From a checkpoint of a small transformer trained on Wikipedia.
Architecture: LayerNorm before each block, learned positions, biases, tied embeddings.
MLP neurons of a small language model. Each row is named by its layer, matrix (down: output weights) and neuron, and shows model dimensions 416-479. Each number is 128 + 24 x the weight over its row's rms, rounded and kept within 0 to 255.
After each neuron's rows, "raises" lists the tokens whose logits its output raises most directly, leaving later layers aside.

L5.down1173 [109  85 120 186 175 170 142 120 127 115 158 124 157 117  94 131 113  91 134 139 133 137  60  94 106 138 141 146 102 116 135 159 114 141 123 158 140 136 148 140 169 141 132 148 149 174 133 124  75 124 162  96 130 132 114 164 131 107 143 117 108 142 141 127]
raises: "ologist", " member", " lawyer", " secretary", " Member"

L5.down986 [152 147 164 123 167 106 117 121 153 114 141 130 151  98 116 126 149 140  92  82 149 143 149  95 135 163 158  86 115 134 130 196 114 105  96 124  81 104 142 147 156 147 114 148 151 106 132 126 134  99 152 151 125 119 102 116 129 120 125 122 146  83 137 154]
raises: " child", " school", " youth", " parents", " father"

L5.down745 [ 87 162 170 122 102 100 152 122 133 163 126  98 156 104 159 157  90 112 103 139 139 105 120 136 129 110  89 115 151 132 127 118 126 128 145  76 113  89 108  92 141 132 104 128 160 119 135  80 141 100 128 143 159 102 107 137 128 129 132 128 179 143 156 156]
raises: " like", " together", "uo", "alo", "idan"

L5.down162 [163 155 121 128 161 137 117 144 128  79 138 119 131 150 136 139 102 119 121 108 103 141 145 128  83 134 116 115 100 120 104  87 133 157 146 138 132 107 107 109 140 134 165 143 121  75 117 154 163  83 173 128 134  87 117 103 103 140 107 134 123 116 116 112]
raises: "ize", "ise", "ate", "ulate", "izes"

L5.down1776 [142 138 123 128 104 160 120 152 129 110 132 120 150 118  82 185 110  96 113 129 151 142 133 152  84  96 136 147 146 168  84  93 164 117 167 126 131 137 194  79 130  99 187  74 160 149 140 110 130 103 152 174 184 128  85 137 121 100 146 121 104 174 154 132]
raises: "ly", "ously", "ous", "itar", "us"

L5.down801 [115  80 113 130 158 127 146 104 133  88 139 174 161 134  96  87 104 153 156 144 146 111 126 128 100 150 140 111  86 100 123 122 155 132 151 106 135 149 109  97 156 139 159 149 123 135 143 139 123  99 135 113 127 132 149 100 161 157 146 128 166 155 146 138]
raises: " in", " on", "In", "gun", "On"

L5.down1799 [114 159 142 127 123 147  90 112 101 125 107 130 125 152 154 131 139  96 167 185 134 137 130 120 144 125 152 135 127 115 166 146  89  98 121 160 106 157 110 131 135 127 130 115 106 102  93 148 114 172 105 139 118 137 101 149 139 121 134 134  95 141 140 104]
raises: " offered", " scored", " added", " sold", " found"

L5.down994 [108  81 111 104 156 144 126 152 116 115 134 105 132 129 157 133 149 112 151 111  95 164 132  64 114 150 132 148  69 143  89 133 129 178 167 127 152 164 126  74 139  94 116 117 136 133 145 203 145 133 124 152  98 128 108 125  86  96 147 106 109 109 128 103]
raises: "eme", "Gen", "ney", "ric", "rie"

L5.down742 [114  92  77 210 156 144 127  99 133  83 111 147  85 112  79 146 108 106 128 119  98 119  83 110 145 133 132 150 129 118 156 111 127 133 120  98 139 134 112 115 173 136 175 134 152 123 123 131 109 165 160 130 108 126 158 145 172 140 133 170 130 141 150 151]
raises: " vice", " Commissioner", " Dean", " Deputy", " chief"